python train.py --num_attention_heads=14 --optimizer="laprop" --lr_mult_qkv=0.5
MLP neurons of a small language model. Each row is named by its layer, matrix (gate and up: input weights) and neuron, and shows model dimensions 32-159. Each number is 128 + 32 x the weight over its row's rms, rounded and kept within 0 to 255. Numbers have three digits each. A neuron's up and down rows have the sign that makes its largest values positive.
After each neuron's rows, "fires on" lists the tokens most often at its 100 highest values on Wikipedia text that the model never trained on.

L3.gate131:160113099111157124113083121123157138163149089118117179118067153130178148050166083131082134132113150142135094115108106146150122157187106129204190116158126151131125114170107178112109104150097138157116163153105130156116157149106081192097104145120155130126172088124119141090090170111150079185119084123150119126164065205081162111154166113114071138158142100151149149151137138121102064124153
L3.up131:109118121182104088148146092164171100109120167174188110114146102078092140199126100072168146152146134120137066147073158139136131132178108138145112148134136153136113183124144143183136073109125165108113158122109114164077104153134159114137125111167086120130105156132180102061118096133105088193144146150082147076134203133131120217118117097106138146157147150072122112113088107127119121029066
fires on: " s", " As", " hel", " con", " ev"

L2.gate377:139143128088117137130108118151111106128160146108075155111173107092145146165143108124119098100104107106167120126152073161072152125088100177117087128151129130105030131134151152132090139055123156102106147145134130201144133201173199073103100113105162039129182148051127165094121208152190128138090111128153115087142118065186144167161092160165151187150158113161120112142130125136139098173114
L2.up377:073114163077187111122145116133099108151076128148106121131126139130144146122178125114148139135111144058168103072128112169038120154100158150123169181110170175082101140127086133130077159117103131110135156104142096146087159145192148071085130123136130074139145146113064184090100171141160135157102082143123115085108179113164166157156135152128127152149093147132157145127140149134103079139143
fires on: "ver", "our", "for"

L2.gate279:115160126159113108107118138159089123127109153113073139116123152105159114135194106155125111136111166186103140118127147118096131137111130178095094140105106093152092115128186081089138127087113142153131052078152114153151140106108148162188167096115116118155207141115166129091139101074125201097108175123153154213122151107153176080117090097136168142103152137132099108119126127112160123078133
L2.up279:193144068151122129135096118116145110153159128188093128119082174122141078125227083150153113108145146126170132154137101144087104155086099149082062089155207095131091138104184074144135173116152130077102069135165122130154089104086052160124145086130132099160206132160167143107113077093114128085112149128160117196134135110131141120147134166152151112094121138115086113085179151120143110105125
fires on: "ick", "ark", "ink", "rick", "ck"

L3.gate16:068130110130110137133145199104194145161089090123151134110101144159150131214162151109132096097145129107076105133112126119129114111147177120122096222093107129119142151146065068128136093164118095078201131163150125100085129125148098181129124122100132223109109115104109151147158067165092076114178205185092071133142081113184140084156167128096100129106147165073162107135167144149136112157163
L3.up16:167159139066122109201088101143094148161146145096111134107142104123129154113104111141203137147185065100123187160102110154107130141141133079120121146123078178103177126136101233209143119072096129134175147119123118163139103111121150174136128166147144108094051104159086094096158136095118098163090135122110083105146072145113147158159118170178119090163067112149095094104173120130128122150143
fires on: "mer", "ff", " eff", "lect", "v", "–"

L3.gate207:050036115097067146114125107133140087158150149171154118068168119146164088063140143121091123115132108147088209191115135166133112180121213118138100145125168166095120109167114065123147149091152106091136119153083123109106147156109130150148114124143097130124123184144145120072142068120087143093169121118102082128214110103120159143115141080100129164158158112127126179121136117153109180155131
L3.up207:169093153155143122181187077127089092110091160156183105184121131098109061118090122142123131139142109089087065140154124090121110078122119145101131183208142125138106184162080183163130102099178126161175087136185150163125161139144110099169088152092108105102090117123123112121179152175114173133147121126109121092149113085113121142068149162145143161119117129181096169136041093141158095106108
fires on: " She", " St", " st", " The", " He"

L3.gate6:091152138130081146107168114094157106156121169162205056153098093111124064114137129126144109132170147120174145150138127107084088176122164141149170116148122148181122153206116082077174145097160054070111144096126140159103117103117150128139156090186170151139151111175116130115124100081110171107159128106135153132180123117123150056131206118110143175143098131089142113115122115115128161145173
L3.up6:149161109119119123083099146152081153105171122145103119146078074136165124134109144163105121147035073126198079125148134021138168146085079109130132121151103171094123165160120185146103053156099133208171204098124129168111125166117164099099142114095148163139105163133117124176088198146153123144072135137099097087084131162136164143072148155123054130125131150148119136134141106092131117077117
fires on: " bel", " im", " em", " rel", " kn", " estab"

L3.gate70:203082187185133141147123157175125087109175104134074095138114103084092129148123168102124135174151075044174135100116135226152104136021072121145140112152102151154135145137129194132127155137168110093133144157176088113109152111136132090145110136129151105135150106105100105153159128130134087174104100098160033124128140085178097134153151196130113124171103094155178050143100149117105089168124
L3.up70:166149198178175124063120174134088170025156151143096109167174163105088131190152135124124182138087095059173103148130138138103085146073091109092087123162171135100117153122102175158130116106117130077149119125186117121112142167090149124155116126131173145111157110146070084142165168143144114157088081100115133033146140120152133169211156159100107125115107081095141112071104165103136150083164
fires on: " go", " work", "unicip", " local", " play", "ous"

L3.gate224:114182108051092129147165145096101080166123110132168109096133065144171152096190136099134114153111145105120124109108103107122138094127183120016126184181130173114173162138149068136143133163109119168135219048144099110123190111127097149122163130185086112155098138148109114149168044097109141124127111096197110092165131138107096155086144118159149074158087097147149093133171138088151145195146
L3.up224:124193148076148139076148161133114092125170100187060102157019126167113115166102149121088133132126068036177118128134075138146129145114104119083076147182094224178138143151131168147118135166125153112121133135155124110065169143099107150097114122154157202154105089104134120150166131134097148115102128141149118131154125123119068098089091171160157113117087085185138096118106150124149202177153
fires on: " sub", " inc", " feat", " stud", " char", " Sec"

L3.gate49:088109145167124100169137157122139160104139144148139081147115128066123182116117138151116152154130171037118112173140133125118122114158138111088079135129180109123126168096089097156168123125169146113107097061111078130108146224107133128140114178123103148095139167119131137139114115159152132124077080079092099070115174113063126150138141067091100138127139135101143184131165097149140183088178
L3.up49:118123137089130128121101191130158152130189125179141009157121163050124126146132098090122118133174172127099135145097132136144121176152157136098067097161169087134104153136145154150150122098121130127105110051155125089134135219078122125137099166133110134129111118114122147108185147186137129142111099109133096096157166135085159159088161115083107152137122098109086158133135141198101203054168
fires on: " r", "irc", " sl", " form", "end", "urr"

L3.gate432:070139166094129118147107101155163127166128102147061162125133135163162150145167139156100116114147122104119117081161144139164110101112149136141127132107133118125140160097116117060119186138124145141124136134107155154103110194094153112120140103168169189147090097083058162105152152088116181166091159169084148148177133127097129070118151138138079168113126120180188101111131143115126083132188
L3.up432:084094133079083138176137157134121125139086137113077122130108133189179115111089138105143124114170053123109164154165085147131137105110106125152143132062102123087103164059103152112137118088146187082110087132134124183107109108099174116115150119127128164121129141116118116120124132123172145076129146206084122134131187166107088093078129164174139123195124165179165193131170122148189119183151
fires on: "–", "A"

L2.gate89:117064143166146137178155110110094078156166204129177210162117110109157118094139118140129138145109130141109116087099137148139067170062158097081066093087088078123153117128103146140178185131188130169124126138125124130180098165084148089105169142114091102141074120172082072178177129157164114151150102137180110131084138114060184130149217142115111160104117136203107121131142095069119138177080
L2.up89:101121149103121100132089100189076124144073113147163100129133118159121094161168114149128158132167100148130096141175103137118157072113186145163170123073116105138166143120169117114132185169113122148109136117142179146187164124078107063132158130124157138121105125131135132142151098111122132109106114103130203203122152086080104125138147149094113128108146120082147185125117097104048124152114
fires on: " music", "ence", "ces", " history", " she", "elevision"

L2.gate322:158125137142135125132193123113082165147124136151150173107133108127134174172174131095155116159084089127112118123127130172089135110122075100142086075137075070111160115096109136162143179117101131109101105120106095107068141124117085137152189156142112053086130138122084107164107163089182129150129172177127142127123192117107108180067131117142139058099112168148219087131145214075122125178102
L2.up322:174094090111138116174122185176115094082154080135149135122113132120177170133144074108113170138166118111084051163110180064097113148118125087106132098102125039100148161079118149146158150156161091078059082097141130130114128115125119152135131108163098096070146118122131116196165096146125158118117163153074160134124136173141131139106094117174187098102081158140164185183118176116119104125134
fires on: " on"

L3.gate320:159145126093120166134146128083115110100095057132110135119149074103150163119097129124111139106138124189114142121161136202144126101109154149099168152106169163072146191147111085177115079144121212138172147139159108123157132133151146111128171113079110143173119136152107140102114105069129154143117096131103114174111129088115123099131109097170064139132136176162162208034205150110170138179136
L3.up320:141125140109064158133058126109124149141149112170122085114165140130134109102116088117153145122173164164104118137085116162148120122167174165137076113100156195143097097114120116166137145184132140047162141161138181100146057124110171135162136110075149178156110118118106117088129101082220081131138067147144093219178126112131148085124116132170127155165105125117139151093177150163156132089139
fires on: "se", "erm", "iver"

L3.gate187:105165110143112111111177124132128159143149121132094104165094102154137107103144152130198164139111086070127097085146131038049173130188092121157114159134047128107140139141091165155105143090115160089115157107136103117120109104119146173123083240162067083147107163164112126137145121110100148086103178100129117121047152114115143145123149118177160143148118143150113069147109107087119140151104
L3.up187:128146109138160081100110099185129111182103056115111111141129094213118114145126165048134160079177123102179035126131122116035147100140184153150130175122141127089130132165140170150073156057060150138160158071141153129137088122093177153115116142171138123149099121204059124117129119160113099088146113155154153166148113099152052121166178121144095129132114132149164122165151131112126157096092
fires on: "c", ",", "inc", " ad", "lect"

L2.gate234:131144160140137095134173145084085107118156119093105132083129103160177130173120083094093136200097135151112122085138159214100181113082085107087145098119067145063145151120132168140097093176107109151109090118102141088149160053192070177115123132133135048120082130156177118155159152185123100118169196168158139093122122164149139134088111106167160057117100117061160095180141149109096181100112
L2.up234:075158119109139093145156148131085073138143088090135152111128092146105074152108126075095133118109157163135163085160127209084168090106063123114148134114084138087142132124128152116101137154101165147117097140117106095097127095190099185168140156179183076109065100130187177179132205174134096139173166174140168087132139147143168131095095115175130111125112093110138144190123167125087134073124
fires on: "per", " on", " sub", " On"

L2.gate86:145100181129147129175117106056156139151183206138147196110118149140056077079089159146122130149152208103126116082096133132118130125162161087093074064133122126107125141124133154148154226174136170111112080131157079086105124103092136117124173168151114115106107128183113085155130165174141208125089133119119096098144097178134178168113161092139174114125152093159097122133145136126143159157138
L2.up86:124108135167140129133124095113124135153141182144162133106110083153153145119117126156184077147054136082174137112150127122039140130127141091145127144109121086087123188183121174149101201125117160138144146130123080104087123096150112122137096167150117125103117128168106127161126191144133155184072161130142116070133110142106178194117126171117103056123199123168077089162140134085143124200153
fires on: " g"

L2.gate188:066146126126051104100105177133173103182147176144099095177054092144141148093128158105073155087114144081120086102137153145151122143159106086144089091148114156109126089121104192099112070166097207170106115128092119092122139199108101124158065091167134087159130192153077098131048151162157173172195126146109121137129173093173126124161144121151087128115124103088125126137107084101141082110188
L2.up188:102132098134096127113134123107119165140144200117111153176112112144113126097093142085120071166071124124148098105182170123129142079192039138125083139206126074157155110161076189107146140134079083145095109138101093076130133151130091089137100106096157118150155137198092171106128141184093129149075154128103142127088164101164154133115153186089164153106085159115139154121150026039116113164119
fires on: " s", " ch", " comp", " sp", " h", " j"

L3.gate166:103132123165131160194140109115120116150108130042148193127161106126068100137113119176179131125175175165151110117098100176091130125098094126179109135085091140136122063126098121149132185085172127072096110147152142147103104066128060212153161131107147102108173131112143074165186090128117065120148188109129094139090128177126183102095130089096135042130145130133146058120201148112103129211122
L3.up166:173178148160111155141125085119169125162076135090162128160184139042122107119095089214145107110160171134089126119115085144088094143093168106189121203118139146129119114104051063129166186087167072097130110166121115160096056101131036100142125088136150113131171102196144122109143054068125090115132117110090115149109117125111156109153197132146171150093150169122137141107188112089122119144144
fires on: " G", " Rec", "\"", " tr", "G"

L3.gate436:136087115109143160132159135138169099100098191145168115121101089103096146130187110082129198138059186100108138068126113084177117132099086127086084158110130150209116115166117177110078135204151119134154109173127105168113131138123109127218136094127180113092102147129094150095089137069139175106198116130147111168164128149151205124163126111093150140115174135099155168149082107145153130117135
L3.up436:149137145067179122119113102123132072141184066066125073152094107104131188133157139110070067161122110134166175128114143159130153120158154134146133138216141161124147102104109162062136162100185167182112156135083104129098144092153169152154174146140110081155158100183148204082115163124102111136151163154122145133104150125123149083112117175136134130157117115064148156183132124146089111100125
fires on: "j", " tra", "ob"

L2.gate374:137093153104115128104138113151134152133120142109129138114162152120126078088155061114166101155153202108156144065117136125115084132139150091142117173157137140085138085134136117088077161132176032150172123141130163146132101175176056074141105149193123146167153133181054150092155106108121109159131065163037126117113163084106113111134192104136116156113137147092086082163150106129038112145168
L2.up374:103175132173117137150151121127099123186165142090141175153131109099122150131098065169146117123189151169137101154155152141098095167124110148096115094148154152143133116167142102121125178099158105131050114105059168188125091199144088100138087193189148111134131109097101174137152054119107123151113093059088138081108127149096115149158157130082111159097091136083138133098131077114043122176094
fires on: "\"", ".\""

L2.gate52:118102110133175135069220092076135106090169141133104152173042078129173107079167121113150168117104103073129161141112157101095127114127155107167104146143161127169135138095116178150101115105119129224128128122118126119149147080113117153137105070151126138098123089174060142057142146148098164121100188114106150107129160118100173099154169191102133117070164083105079137139102113105131115136187
L2.up52:115156114144092159081158080139096134094110151132137129198103059102127090153142140104100143066122128111150103151203168114095121137142134143131110130136085106156108107165164114185159129107149106189170109100097188168132105136048088131141095108099110123132137136118105122096096123139075168109081219181094160147167169127142124125165159154075137087085097117131050130115125118068103137185162
fires on: "ism", " act", "ists", " song", "ress", " system"

L2.gate168:102165130146140099139107137142115111074154149101114128108202092186138119115216153081099130122061181129161099104185161139082129134154123137121103107122145124133112127162124141151114139099103170177108108127135148183185141107119136101170121104116117117137090148206117149083113175148155190126135163141110130146084134107138132154169136177126087117042159172143019153121110083109103155130114
L2.up168:084120106147123135141115161155185162146107199159141109107138111081127116146139118155113071105152142180112182096162147122140123112148184189145159097128096077096139110112140076095156178157133118132063074154117127169115144143138150080148127072124138148095139136141136129114154078079110113075153146123156145082193096172198109138113072147099185178118082193152108073116118186099095204107163
fires on: "old", "ile", "ild", "rew"

L3.gate310:134173125087172087097119143096109184080128140107190201117159118206156148102132126084155056131077135163159187138154105121131148119166104106133164106163188139131157139152164156138138098123122095140147118165108135106157173126127171173108178148103055120104164116161118093048102104101105119132153194110128097112118131161109145160086112120083117069091096110175157104103141124158140170134103
L3.up310:177127139210087152088106127160179150112130134152151123100192114155142139133090117151134074078187148107173164137110131112128157168130144131117145153102189085048194172137154065118094075140092117142166135066084141165175135120152132098129101163108131135140083147117152183156086118122158096087056039051078127149149171133137097104171119142151120149168101130091124116153189113123119174144099
fires on: ".", " St"

L3.gate162:081147179099133129080125078080152116145144126111182155150117175152181105136111047105110059120081151103117133088131121098135156144146135116109132122147177147113130110145166138078095074176090132132143091153087112116122121120218141107077115157158123107117061172085087115119129121110114196162127153141102152122135208152119154062134090109104128112073107182101128109090140132175115145103123
L3.up162:115137118123124145090090160154122204053148125121112134093145071168175142119097134110194147117138101141186131203090165047131106123139104152112147056130170132079159134132110141177151103117064116168121164062133187172128176179101142111114132197087123106150124138182164151170139138150134038113075127047147119109131129125129104173159146142123094125133084095137118103133121162122145213141099
fires on: "."

L2.gate304:134188111120115102127095165165088110146159172108092095086086140115103118122196157161129151162119118104173137087142079114106171073108121107171079111119121086077054158074094225084153142149157140096114122153084150131083071168160201118104100103110190115155179108073111142160142162136149142146127169128134117164136106161098231179116142152145121207094092125135116077146154115106101170125173
L2.up304:115118167176103139159133144107176088147073109078150154128155184176147150107125131111140126180087124136127066102151103137055153117122113096164137136155141099089129191118150169148057123134146157185121108182166091093148159137161142094124105087132081168110138156177147165092123090167116181133116121095080110111115195118122110096049163100143144121147139108175163069137190063067147137126141
fires on: "stit", "our", "areer", "ollow", "resent"

L2.gate292:141171192214121144150143182118140082092136082130139172136192172093110093134128105102068129128084139054140140168162113118158116129134165147057070152175140087197131164129170144128120146181147112122169111121112099113142151092104131163128122071131130117121065127077134157162165112103099148140140154139125123074192118129118198080076120123099152098146136083115130133139157040115113094177089
L2.up292:107139173180150105100142188106178107109146132141194164158148128131138136121141126114063107145065182071137128166145111101130112117112110104119059195158202064175130122180173196099084136180117138162165149126156077122103174136136158149143104096106170152101110159122076186129159122118139152184148141183086152064137127187128186137093123110123105102114156072159142170115165070109169122128115
fires on: " Sam", " red", " mark", " adv", " Sm"

L2.gate176:182144114131128148177160199062103072155081136112148134147106106138063101143108125114211084133155168116140132108127123165163103138139095126110129080123132127120112147082104108109156111076173132107129117142118155158132103101091147124145196123151193138130091154104103140160165126070154105151142115168106185142104093111168125127074121092105126217148191165108143142048199114073172099163107
L2.up176:176121141171109131181211139155123136165085175162136127121168171141094104170131125165118199174126083111152104162157136137062141166066087164114183121126139103131075134137154121071116105143116081100182109180119114136081174172092152074080140131068178173102077128117147147129140118139115134106129137152167084097164092149137128151094141088121181176128117150126203149104232197174099121115148
fires on: "oll", "pl", "gr", " ev", "lo"

L2.gate432:091149113143130125171145137099064172129168149101185169138173095150103116163142171076123115147032180123125123084193165135139118120128150138102110121165084119186121122081120136156147156113128070118148092210128126098144102084180171094156138151075163124156179116117093101142081117119164097158055112170159160150103097112102174138091137110121176113121116120142091092088219151103147134169125
L2.up432:126149103087151122129095064091101199111117107103098131149119107135177144148138156164127085152069132144172129122161118107128171125155131146183168111171158091168119145103180145118145149131124183134096150172166146084134119100158128110088082148076116137135231145181143117128068106109166154136074179139165154136110057140163080177155124162087114094128150201130141128089131096061152119122164
fires on: " |", " was", " g", "\""

L3.gate319:108124110059099143110206155160172123102169118098144163128119119133165151078108104123143113142111117121191202197104149101131122146108150096081122112092127122099177115105178088106055187174137127175102132127151121132117138159128089158145117100164124133127065174161123152132157108083135130116073135065121116114134141120139154203107109141108154113148118095206170081147176102153091194208178
L3.up319:148111091070119185117141219149111112091150105153143092167134127084118126131094131088124162157136101118137162125106156175129154167192142107082151083124136118174151174149157115124131089162110172114124142097140096126126090124106116139134034083075126155146103102116117117162128141135150095143095149128151108108109104132077116146103120119161118177143101042160064115165136161170131147179130
fires on: " U", " serv", " med", " stud", " char", " ag"

L3.gate14:131155139117125138109121121076144126153160108143161082168118113049065095140127135154118153113103090145099111117149166117208102145091136133128098163153109177141087141125118129089138110084182185127102075148134180139088129139108107103154142125124143116165153096096115084112124141111065168092172140106172161149199109111145156111079154087162140198068192089126129151144092137084105131117157
L3.up14:132128145112127088107161127106164018047161085079172122127118075088132103117087116120096099119049085124133124120170095115150143134112078115101146071142123073123135116143138138163111124135118147112095151141134121189090132087081140118072144121169168147146173179092111145188150108098165151182148145109127129087132132129141148139124098151127114153152069117077143117127144158091083177128178
fires on: "art", "adem", "ather", "arg", "erson", "ob"

L2.gate219:095096111145108131142156130098113126169144172172100095062128159141148127142145156151081159122100141110139146109133151189100196147166119109103116104119145175157133112149116125124115153112122131103097123089147102145166148179099074162125084147122099154082129126194110126129140177112153148073112144164129025080152174101113055190134154053113086093112130100163153136146087120189139106145104
L2.up219:209112152145147110122133132139163140141153145091102158152090153099091166098136142183115146134156098089118069138094100179111151137101127124088169074163152141138175127140110134121152129126143105080136166110215092106112124174099142091105172111158123179075173075171135078096161106140092149060093087089161080096103132144102088159149166150117131140141119134156198080105152157127097140127095
fires on: " cap", "augh", "eng", " prov", "ected", " sur"

L2.gate144:116093166103110121172073168130129109166056102072100168170162201163131118104224094126092133150153108129141126116135090152105143159165072111159089122169104107146059111185094085090153137127111102147093101156151093125141122110126168130106130117153117098103138119123167170147077121124147202128170166135114161120140134079090074171077158058099115146090194153090115125139168077164147078127147
L2.up144:157133142139141123076143077181176151097083194140096143142127137119115089126106099166112153112184171120136151134116104088119132126059113174121102096071126109134087098167221089097109148173139099108043187162138118169111149116143149136154165126157110145172156110088150134149163084111141133132124141118093161160142125045144109089082134134099140127150127201181137097098124084107102099153109
fires on: "inal", "ound", " Team", " final", "O", "ague"

L3.gate130:115159058107138136147169127078092156081120176132142100095164096100133073154144141096127138128077064090173139128164135117079144077133172131103135173145193112067083186125096134141157102100142125139130095028105149131146130194130158112142092165070178111111093146119162161099160195143147122144133084120118111102098174131185150120149117109132093177116049133066121181107171075117148214107118
L3.up130:161093135149124131162119116111116129098161133195116172101170061094092083056167187138084186140055068136162166116138093222147162161133162122128132179109085172134111133217085143147044112130173136074157149115150104152085103160101106132133089108113139116151096157104117159049154199119117144190152077153088088162105106109151097139142145097125104199140115139087127104136132136144107123127110
fires on: " \"", "–", " fin", "ubl", "uc", "for"

L3.gate306:121178188147127115185098181123135095150081113155146162119095077195123129159098110106108070135101089115129052131147177115092145086123106110124076103070094123092117130120066105208059148140106162179169143122149087139135119089178120082138160156133134129119057185110146151146151130155167189144116120089130169091084185124181161147118124143133167119123102163113180084186094118132132120138110
L3.up306:134157116096124141136195157108153064159067137144169116131072114136093126083131128103071072120137163087162163106107171115113134137130099161125154100075101164152055017145093117101117195166152110154104129167118144140092112097143173142169149158162193112139095130118141171114136065109105171103179149122117227176142102145213178159159142107063160136131106096074158130164167120159134147120119
fires on: " Pal", " arr", " prot", " requ", " des", " died"

L2.gate278:210173130177149135121149115121123168137127134156138096124166131127144162183109121078108134120112173085176131088144165168082113137091159133078104075160184100176142087169175141138101205184074115095079100198128089083122151155076102140166090121110146179147145102084148086118170160132142134195155150199073109194138167089116117129124139117175092138128130130092149075117173113109113094120154
L2.up278:193180142150119131110107117172155167128114107130140104124156085096165158146151067093082106138127141112132138099109065122088080133063157122107104073181141069173165124098171105108090194201027117121122127143092077101138143178072108147168146095146134161108130115055131118133150180145151150174135138165091142153120140102107187110113169151136089169153183139122172137102143151116093127096159
fires on: " se", " Q", "ug", " leg", " will"

L2.gate169:200131127174103134134167138100184156140145079143111146158112183097078129086084091106082085140112164126104144118153086194166143137160128148117147124128131124144096143094083122135118127148176127153093089133103113137124114120185146085176129078123143122172133139140131174096148119054155132138115146094128125178091110121228161115168171106171106188071142195098125128094089138106148122128060
L2.up169:068086150113185101092120138094127117100136151134158127068058117131162157098121125127111143150085094129115159129119184130057066094105101161164148094120137094133146072084139127131165161114135146175098100075092098195138171078159139096139131115101147128136107148194122177115116129089174145147156123108095143145127115114155196104156131179133127069122110123135111137135108134150135085092168
fires on: " f", " all", "ross", " describ", " last"

L3.gate360:101109093124120163094125184139187106135108190136148094181141106088135151107111165119156119131095132081098141101103094115149137170210148094126094107161118082120168134142107086118126143093103116183141085109161114132098099131141135106142146190144098100111172146155155202167117111193148119120186147101113080066120202128074165087138106166077127113120122098142111100114090172163081207126163
L3.up360:086107101097079141167160111112125130098102158107186135151114100069120136126130160111149163089124196173129095150136126094142145168223101101141139149170138075163199133127106085069094154122178077110187130135141083114125101102132091095163153125148106174189164087183110146178167097125152078196105171086127134120157167107098142102112169175071155117070134096137145091134175140164129127119191
fires on: " cl", " death", " sy", " Sw", " desc"

L2.gate189:086084163138141130146122068071103111108121133136172187097043041145114137123147134098118120125076144152145113146119095156092146138115086151122134087081162107122141131056155120139098114153157094129134121148133180154102122073145115139091138120099099123079099121157074144168118102131127088107150113170115089082144125176104161122120107135102177051081115106191117161157122149167063129165167
L2.up189:094104131064132121133072175122118149119119194089094165061104121128130082100187105128155159147124081115107156153147102092124128125127157078116111134140131116140128108119066139109198133092071157173153070095095026152143113158127133076137110140154154147158120154100091181178121126097180103106110098103089151127060149159106183164166136157172089097166067142112109097185143113160129158151133
fires on: ".", "|", " b", " p", " de", ")."

L2.gate299:164104119177113078127039168159069132082208108131131122158134121101172190204158044128101118162165141176152103128125143136090115142099131113078121141152094110070115171117136189131081101127138142095101160080127094081162125162103128197099081139142122131142054161124109098178137197136104151167097076157163105098124190086089119143131147093108115154133165105118134126130161105090119173057126
L2.up299:122118125067121121085089176203063164160154122091170111117118119164130146102136096092101097126137153079144098076145169126074129134137129111115179123145071184110133124096104155101145121143163127136100129089149148082171152175097160127145077192110095090138039122088160149153159181098095168145100102187146121144132133116126124119177169141135157197151120179114116135147157069053137174073123
fires on: "uc", " can", " may", "See", " will"

L3.gate32:076129141115127134177133167147100134171131085105117103150110255140193126084125150138144155135103061085133075114143183161099104091117092116127134149144125134164092118154092157130142118153120117144185136114096115107123121183207076061098112136164111150133083140117070141137058156195157161179145108095133162084082157129140160117199140145105148170163144089125181120128064133145129079127082
L3.up32:132091132137142120142105132136088187153147125138239095135085132125143090127152122109161164132148123095142100122111114099110099122129162127128143123129127091106146129117143132134132172159117101116170148122139109096151076144134127126167095128170125199150136141121107139193162171131166057174100033088088129193097137140158132145136160119116117181121119079102151100120221106094112134118055
fires on: " f", " adv", " m", " as"

L3.gate114:143126072151135105088147114159073144119076109178164114106150118125169153162104097148161185117142141111087075148129106134106138088131083173117192166144141088118126161183126117070136126097099116127162159115129114107103164118159137155105109091110153104149149055153143162196158136150096022168110121106160139151107120175141087135125108195148152096113125123079164146148178162150140121160142
L3.up114:192125077090124134108149173171123181119110166115111125145165125102146112113143126142104143118107103130187127205157116123097174155133181141124131099162205125090143070149140132127169118155133071084188117104143165148128071175153087099114132108080140112121131110145179136123121143127117047093105086106130159150074067119146114151137130082142136140123062150131143113107178118152160140159100
fires on: " M", "v", " N", " S"

L3.gate293:152150161124130093095137097118078113091195129185042158116117160156148154075193120094065125128105081098165103178165154115122193133136168130164138100144130086050151168150130154176129094139083127174119153133122151131134149200136084101089134149132115164139118142125132165107087238187138129148084127090105107083091142145101077145175142192161090118088086127103118167131101167123109167110180
L3.up293:068170153097115163107121164071115194116129064093105147216133152129118189130111134129075175117129069127137114147121107068094149162183099108102156098171110133187171128097175086158147101143105145059055147072133097079104162148082161125157095128139052178207167096079143163125113163167111110174079170108149104139155167121146080106148112129159089134118140075158155095149122140151135151141148
fires on: " as", " act", " species", " represent"

L2.gate199:122167124145165111103106156161124095084175176129078162139092102105125159181142159121150136103057137114153179139167123117157110130130105148129117190070095146092069170112147102104086070108081167150154126098162144165130152129120191098097169149209157089119116151139133153108150173098126109097139126095174112112136168111167071058122167061160113092133147111098128106170133147146140141082127
L2.up199:177175126109125134134134117168136105165160094154118093136115135123123105131156140128067155132181061113177091152060140131097158161100061123121182120119142113140148156197114141148132063122099101113156177136116135145088088054165156155095103124143151161126128106139168134163138096134115132109094167121126083149091145106137148111136094180096089143120097137105081132115175088171098156118183
fires on: "ann", "ubl", "ons", "cl", "ours", "ales"

L2.gate273:152145107154135118065086166119056112168189157141125092113113140124081181164133192126141195140095128138134111106116123129114095133105071117179140142112086102103107138088156043097087134166083137127095125113154115124090115067099139148146189129056177111143132131117102077079149168133122139152125156109185112119127122089185120093132128082085136113089181161142098125169073215106161195151137
L2.up273:132139145140129114099154161140081095145154152111051096145187111120076183200127184100196192144097052092154170100111150164120135107114103135131123109157130121095090115107114094128107118100064076136107126133142129152103122095105119156117190191129139140179140155109121086103179132136144108129061112103149167099109130129140124080151078091125164155064130140088103116130106154134104138200066
fires on: "her", "ass", "urg", "air", " town", "urr"

L2.gate125:113173109080119127126114077134081111103112095125036146149121118150153196129064208129130110117212088106187115180129147075152145125155074136094185080156182168107123135080152148166134127133135183113118210128109159123161098119145135147113125148135145100147122141144128133105076128171094140188098110120092069144131175129102098099077121143136093076071084151102172126101123167157136108162192
L2.up125:114165152133138124103116163103046131093125141125162110141197082175079097154110129116075104100157181135170109163188145125140097097069162142174074076084123200151066181168112137110108162113147158127170140165145130134139162149099122133094134095093122108113146128164149079141164155058113186115111148121113158150121128079129067146145175102147092165120106115139107140102183151079087118119181
fires on: "se", "orm", "lex"